Part of a small language model's weights: biases, 8667 steps.
MLP neurons of a small language model. Each row is named by its layer, matrix (up: input weights) and neuron, and shows model dimensions 64-159. Each number is 500 + 50 x the weight over its row's rms, rounded and kept within 0 to 999. Numbers have three digits each.
A block is one neuron, or neurons of one layer that tend to fire together. Before each block is what it responds to, as a language model described it from the Wikipedia text at the highest values.

Description: Fires on the word right after a clause's subject: linking verbs (was, is, were) or adverbs inserted before the predicate (legally, relatively, currently).
L5.up3417:467446620457572484484482565521555676540483553518537599492491526456584479483466541566517482542564484491524567514436531473571444535426449545402395478415509509544495599474545461484459515500527535448509471485494521398479540461585514500505526540495487433528450558608490540525466625539500554594

Description: First word of the main verb phrase right after a subject, often auxiliaries or passive parts: was relocated, is operated, founded.
L7.up199:556466370534536461548554487562447631417487499506503547480434499647504560540449524451546462535610542455540504508432457482561516493557453515468428418471558417598516344424528523461514467512447480460441511523528559467467516509493505549536539542517435472539543557484521450479532529553523583432
L7.up220:472582426521513489500521531541540542503581483552451505408511475517473387518476513501498504536599573504501496415479502515578540516493565415483483535524544566361512509496487404456399448511490501501524575463594511477420466438590487530545485457434417541496528455502519443472520470585544533455
L7.up327:588524499524416526451547484452501522469535508522503514512481419428486427514528519468606480582458560482485563567578487514441424481440516388472442530518527567401503492475418494511536519558547539464563622415442413500520473477527629420464567570454465453476543525528432518451523476477531537598
L7.up782:431598489456501523519484506518520573505407539522490520473463444539471478537442500427495506523550494494446471483526437511559523442522429489517410500531580464506458546580571473461477531495417445452485510399449444468512460454434511504560583425515512547585502477535536425497418547524523402446
L7.up961:550521453554570483466567483503454558527539520407427528547529520466482559547544510519538536541593473520522537444493474529530486533461439510440569453487496420368473425588516474512499518579428391427400534522498480423555364423534401595472458491465533528454573486472502534561392514427437492565
L7.up1067:545513459476590489444526418562494567470517526526531466538555439501411459466431491653455451458602493551444500455372490436507517497443469487502536500594549535487560489503509503475429481421505398529520491482521521512496570518385526487479427531584416469558474566528442553584521552524499423441
L7.up1284:450545496538559438490494488438556447545599491486411490512509576469465599435498563453547504471580602584506434468493465494525501542466554445328504458484614528475529524518547539449468458501447449446526516493517461494500534464482468508569550488486436418476497613537508561500554511520484450350
L7.up1299:483557524453440413546473535503434512553618488548436525439655493541498458502435507509476502481453531514525490492468464545601453545607515445529460472573547471459661559473528469459482601466498478498457490541467398471402426448450491444462496486488469508476527468428485549494506354480451449500
L7.up1311:532452548464567534495555585452511547507460451536497486525555463518562508515492500496487497599467500444474518568453515390564427421472484412448440503500495543386525466537493339536473528535472445419533516460503515441499492426512486522401554376497440443494532461617469480471476510466620539512
L7.up1512:394466454559509553554552550456592500395529509492541452456496420559504473454495482571532520454559451432547469545555531515519520535566493451537661474575470501486574528513552491569423561465524410522398581510457491302513544545484482481396476599516479426510538448429467539510455604528481551458
L7.up1989:543540533354465558558535430530545486506528533538411507483582511416510577503464509529561481575525490589587528448529487489536580462407487468505511541479481551527488439535597436588471533480423519437574553490490484418487501536500418419488477406517564479403496528449491501495458638505603593519
L7.up2039:485566526547507405492462501492494450594480496505600365592561449509370520422446531423517462569430608441513437492558464540601493536558487432460487555480531582478535508494496572466476522524500404496487414489442546461477509466386511498460541461533514463493465436452425559476507447577414510464
L7.up2524:505455469497453457529571589517559489538565524496396516498538553473445573450471448486547595560551457505463493472487409467633528532375477601446489543512489538496407549474595516522507546446536433515563415519480428399445447460586415464563522521524545488556514542494467625473558585547559549426
L7.up3264:449536518555489391397546560477442455573547496533578484536686485488530655501461567489548526510598507501518552485481404506461524519474564496544431508480508557475536463494392496603498478480510545379424536491489573479552484478415523534518456397526538483479526530440384523525491513574545588443
L7.up3445:532526486543471490453513436535610481501481469489496535518505562482442570470402460519360508499483490567539474456483505508541471355546475477501443564464461494590580492506602548479575525531475573370538490519500508562514510516495498527547494530426473523496541558537526493431482452523532511545
L7.up3499:566505424587554460447469460510440532533512407492483524501620568542508613482479437448461540508522429471453532496461427524447503438543413417413440461494484472544556502466560530494553542429580432524420483383505474477535527446468498562532388499495524450536510633517626537539521565542424548423

Description: Tokens just before a proper name or acronym is given, such as the opening "(" or first letter of an abbreviation (NEPA, INAH), or called, known as, named, titled.
L7.up145:541515467500456461534453457512461462508511421552435464539473453547479470468491445443528570442479521496499518550524500536536476479478507429615506435568560582440511475424501559535399509416394483458531558465459497571414497430426520490436457485449445520520428423574456573500416479493555401479
L7.up773:495540562546541377504499556421523470520536470547579425566554502572513452475409544523526571437606439445591459510492582488498470526588513511491513503576506554348564492466446492461460475464533556348434514474480528540576494486500556528546558490542567562522557409555420428453493463531464536554
L7.up1114:573460504587572594548555337395504454458493510515523540445514548470399480494522543448526467542500457566539400360527440546494527512467556422488499546608491450550469559543416501481479450505588493491559493559475497447416535420473500500488587512484495475513538462419504517472505552579481437443
L7.up1150:531481536588494449465555545579467533491484446489528509406516506499461437460493479454504505424551492491547475410605518545430488519561526468471599523483569438432518463472514513444546520426491554461548578478499527384370468486461445468364592566508501475525491490435557510585517495556484436514
L7.up1506:489467440559527507439512472463462586500555456437539523550461515527397482487523553559592474460540458465466535417517421486483462526511517501492502475486434407483391488583440465540485471516482627461549537529571567462513461572499474568410509431457445574511567551521471494481528555501416436540
L7.up1893:560430506478531426522550475475555466553543591533478451467467486521544390433482508539518555501453507426488469463494456505379511526518426422502521481613559533427494555475369478447485394488391544494530491486485468581492426489463479544540545523535499545546572521451494579438405470498477546467
L7.up2367:542464542495529437557529559541472473536437463515480578427477530523485464463511547506596473467411515483504481513520514395493510512505555425560463377562539520563493487495534420476536420444454535401583585434520515466471444502519356453447500512505425503462548527430546464449559464536463417492
L7.up2775:507448576567493513598499506440505506484449492425637547469508560553520498526497564563474444474511472463490497486532570482435385591568510453552479423530491455488484554509373564537453525557490563434503557490496538512531394513521503491446487526434547395559435414471428488517443462506462529503
L7.up2847:484399547544534453413493689554521500514559526503603586533443646487417470476433545557485495458421497464463550501554521427518503443500417577440507493539533498548476515490461469395390433511411483456499488525462531519339441482619480576508551447473464509480485508464515598441501574547588517435
L7.up2943:522520492524469433513421486477503449389515448578567486487537594547448399471471487643454536494505463491529465481544487443454457462502441521518408486513418504527375472376470541490516422454497459490534497486485538497557569468412483636520581505522462451497573533554423649506499511509409505538
L7.up2950:473465610566508463503565478510430468574556619459495513481450514534556431459415460515476473540540440517419427576456497454494535344461467470370536503439456298458437496564525524452506411606436504530470538439526466488483573510570475559519504487548548508525546501514474497482526507445468495527
L7.up3240:455481499452453515435492503524487469551477538418518517506437460443401469576479493569490453474529477458471604553520591523520494572406545425486459511466419502418475498489501547512494487496591519450520434540471486582505565502499575548458492506525494532528493551523467505519633495395536465574
L7.up3255:481493470512539527491478532444516551413490546483442464488543489502483501510485618526524558570516442418514491488502492431398470449516576427466594407458562446527484508536519548529532491483459532497486440570434518339469476420514448492479493485500442562464517540508568500518427438529480533450
L7.up3371:608506461564397446644494521468546452452460538544588485443467518514400594494471430529453530540471489425480465448460473404526469495500539532531517494531533465541365638519531556534540512453527476478486534513506563554466491474514482491495567552413451475497563479511454422450384486493601554501
L7.up3436:487454430480531551569451539510560484492438548520522479527408470501592489474443482498457433453446517460418499575518537456474425540515613549463487592519538408562504555459415461409420560489527605491586538470513535493559572398486425516482554580496431442502480533432447483556436486521444416494
L7.up3440:455478440507483520479456544489519508480554425515491497548490519499480527457475550461521567515533464558495449474521514510502487515420518469414497516516506544432461519476488534521452443552520446467616447404468521513528535487413443485537471503501506466496570500557445470459535488510523565544

Description: Final token of a person's name or pronoun opening a biography sentence before its verb, e.g. Cohen joined, McPhillips began, he was.
L8.up386:501563479533515420495577470493537520490506545552540523491546559542484610506426522507479421523595517481559459401478439583424463539474496473393462512509437475575395378545517561534501491508528533515591524488462601482365425502419431538488491565529478524467490545573455555459486537547430473498
L8.up823:559419490526447523452467435487574481444540612523539539462488464509420496470516477522568555530479531461463438390609460577566546453475460452527553530567477491531466556468555503397538496499508611491478462450513494578505525428552456496598425520501543487579477532505433585479522524483503522547
L8.up2971:438487465541566488543560493572561477513508482483537425465486431524456515505447531538449525521489527440586500498462428474573489513546536488461533525476434464531432490515486559380419501470535536414519525498446549500425423477489426630521457515543418554483475441566473479482433446574602525455
L8.up3356:511469467527471503448480482567540463480487511580576485467484520374461515538494506464517575498451455470506544531559472500419512440468471518478490508508482486490544589547515436551504580448427458549524575472530503578534505455466415501598510515517407550520467464500485535588502442446406471418

Description: Last word-piece of a person's surname, usually starting a sentence in a Wikipedia biography before "was", "is" or "'s", as in Affle-ck, Westph-al, Saunder-s.
L7.up211:589451541541489461449425488520565560513544488429520485518569557475598517516483429378559546562476514487480473478558490531498483492381454502499515515479530462483602472482463551483520472521477441409438540558440477537412573492551409490473528484535469583441521557467519425502439462490540541506
L7.up933:536407471431430445418481455477521417476489470516518498458495397508532482508456554441499483561585496511506542463478507528493567406605441532482457416409539496468444410525496505515450493480444504686557481539486408491491500533496573491423555497560509495480487520423451413480400488542530461471
L7.up1072:479458477488488515510458482529582527487496468513521586560649440506502402456489563549518479560540525475479516476487509542515499463467483519459559582568493548547552526354496507441509413561439542448509458527429458496497529453537403431524481503447536535491530445472502465549476555556567473423
L7.up1120:460438479515579496373504618533516537534554511501507408442465484544435529500492444389519511604518525511466552501370465495503502451455500531536391556436503493523541463499487514524521519585516477429493484619433495511442544512539407562489505465564489528570481497582465472510470482559595562529
L7.up1446:601480435570389416529482512429492545482450467454542443496432561498457559507491431511456461442530534431563529417481459431458561450503452534470426462431454493535434410441520566439464550499498491477509488576341596547365491546539434523396536620550536444573458514469568451555428464494482560452
L7.up1659:530374619513525514483431446540504517486520522451512501496539450479477504476484533479503539465490460536525433449553528510613528542480536459585426476503463542533486525499556505468529474509386495524503560474656537492499599476498444433403488498515503469511508504553491554440455499481583544426
L7.up2034:491530471437604475522443528483473445473467480530464498500414443421562463478479428478399454551405522537528517371424521512566513482375459449527500483460444415513517489467461506461474517471514564553553406485501514494440506594614488571524509506493509509543491513556460600585595498534472454520
L7.up2129:456473546533401470586488612537487543441471533438498518447571531481434526392505477458463494459537563406567480337528590445450473415522465390391527494452599505526421418501532433486439483531423414504497483471522546484448603575612425468461430533547509565461589480491606487532435417521489567628
L7.up2213:479537448468544450406515408519544493500484534431515559514519501536508497423474510557533473516496396504586435487476523488438520497493482515411441576387457421533600534518495587415470522575515546513487429477503438386448567524555472587461559521483478443557508529469413517426522427476518503503
L7.up2387:521580502477434426558504493466502490458498541433605537554481469416462476494459445449474560524604496424494457457472556465456495477500465534538546496456455497574418405463506463494565497638464416503542474464502401484459492468603390490547419500546532525474576563451576525584387446473523493467
L7.up2534:459489508483416462451495462476527529482499420506490528485466464504490474484442466551420507501525433441498484451546433431526406445583437388468461518559523566553531473552400371588510561524535499467516466584529468579423535440483447495485620505508540530567519481528421572546518444548528507468
L7.up2648:572465573517498494494519555495553593447500476495441550506419521464540465540471479462594476526520463517460535393581501572514514439524435561495429464495554552607498400521524597446478466544459403424547591532456548506460597503580484448593553532384516423476541424516514457442482477515517473530
L7.up2902:618515484569500498550566514597469455515479464576534505528541411519464489491433529454542616483525523474499413552454517472448447486499526507528438490511582478599437548463402454462473383500554523511537444524539405438469476417423483564490558489514484409556476532500525535469565504525570495470
L7.up3053:452450519485438452471506484606414513445529482491530555470567539511483511477446534573501489492485465553534472524522531583513428480515420552486460499439502538509471452490532511516465429489475507489475496457394466484490518459455512454548484465465551452545470467508513496577482469443467608459
L7.up3063:577461419456551426527510504506541437447522542548526454514556545380517489535454536492427522510448481496450512377436576497609480387472487449478482485501461561515592515631450520567508496541428425469574551507519443474429573551466487567564435434564473560556521541517417444497462530472584437423
L7.up3132:506552461506501573491486510489511396500568492495497519507528448428468498413479463475494420431459568551597509450491527459433465520496441566558398474496507464456546446423552417511506541616537522457597422487477445532568530507467471397507522574527448510500552531485553574574548506488561583462

Description: Forms of "be" (was, is, were, been, being) right after a subject noun or pronoun, plus adverbs filling that slot (both, probably, still, apparently).
L8.up221:506517511441483531458420560434506487466550427564428525444499534526513417573476498512625605522498589551478471569496437481501577505443512543427543540549486528522487493456513516465397467628505469435478524451484558477505521494464463497437482454439442493472604518562480570495502622535485460417
L8.up1788:460520462527665508547433517487431547579507564431595472445480552457512549543509459518463517451604522471588531463535478453386435524485472449430426410487441509517437520509557478440532574523542526475466563493434432451517576515562437476483495464415464428424484514571548449528480549497488511509
L8.up3048:504528530501500486538487453561499465494513489522433451455562536464480602533521526542438516505533548476592547507502479530519512445411532459494465498514552622463411470426472519403498614481447451534559479475449433448525492517534512531508493486519543554424571489465449540488552480595597426447
L8.up3161:561521497482453520521511499505474480478560498584495429513567508445528442518523603419579510475550519456440498522453520529509540587498482486501427568553426435553446491470536386458396450480462447477486552433434475429513538532561487540457467541440478426490507428491506500511496502659521523549

Description: Tokens that complete multi-word names or give their parenthesized abbreviations, e.g. CL in (CLEAN), University, School Board, also "serves as".
L5.up25:510503475434495418559483592518481465504503448532529504520465500530508538563524440488549550553471530500486498426514447551413552569524377504439510430509496549477484485565475508481587450638528441376514556474459396524495499600491454588441503519540453528483480526550504496405456463551525449602

Description: Capital letters of an acronym in parentheses right after a spelled-out organization or law name, e.g. (SCN), (AMF), (NEPA), plus the opening parenthesis, with weaker scattered name and label tokens.
L8.up1109:503499591546499431508550569499495506469484498559552448425589494500539440453441612471521462474638498514516490510438596567459431517444394433419465393483460495438519484556537548442476472480407563430507468545443442470506544448465510561549570521547444417525491502493578499509587519493518532536
L8.up1205:492620461499553464513493557442397483464450480591476371527494441498530565564478446451488565541486463428458485508439451489550504487544506520535398523508492456493491362466532488355516471487482484413590473480484585455479517549497492583540498551511526508505538393402609520535450589442526473496
L8.up1597:520539444384431489486424481569464593478483499484454447552600505588463478449472540507501552496499462525563384540543520517477473463470629459513429482578510467545460525534579439481485464485496554523529521503510514530500431477392567560497523582593499480540472571483485504450535467424479505541
L8.up2219:501508604470530498480412618507483487474541486512491462448476463540477516595485558612518542513479479504515416476553438581502536509407485406390500498510539308637558613423527478499528507527552502513508409512480520453507535493513457430521560469528463424516497498564524573475490492561527485462

Description: Word pieces of uncommon proper names being mentioned again, often starting a sentence as subject, such as Take|al|ot, Bloom|er, Westph|al.
L5.up423:548583551510533382502459380499488561519463548557576545452485504454474470447520491513486521628591520457531542512565500468488519471387472460471482478509478518566514452539523539525485492522522462493486472510501527447412590546483427450484456545517453535486477516464462443441423454539492545427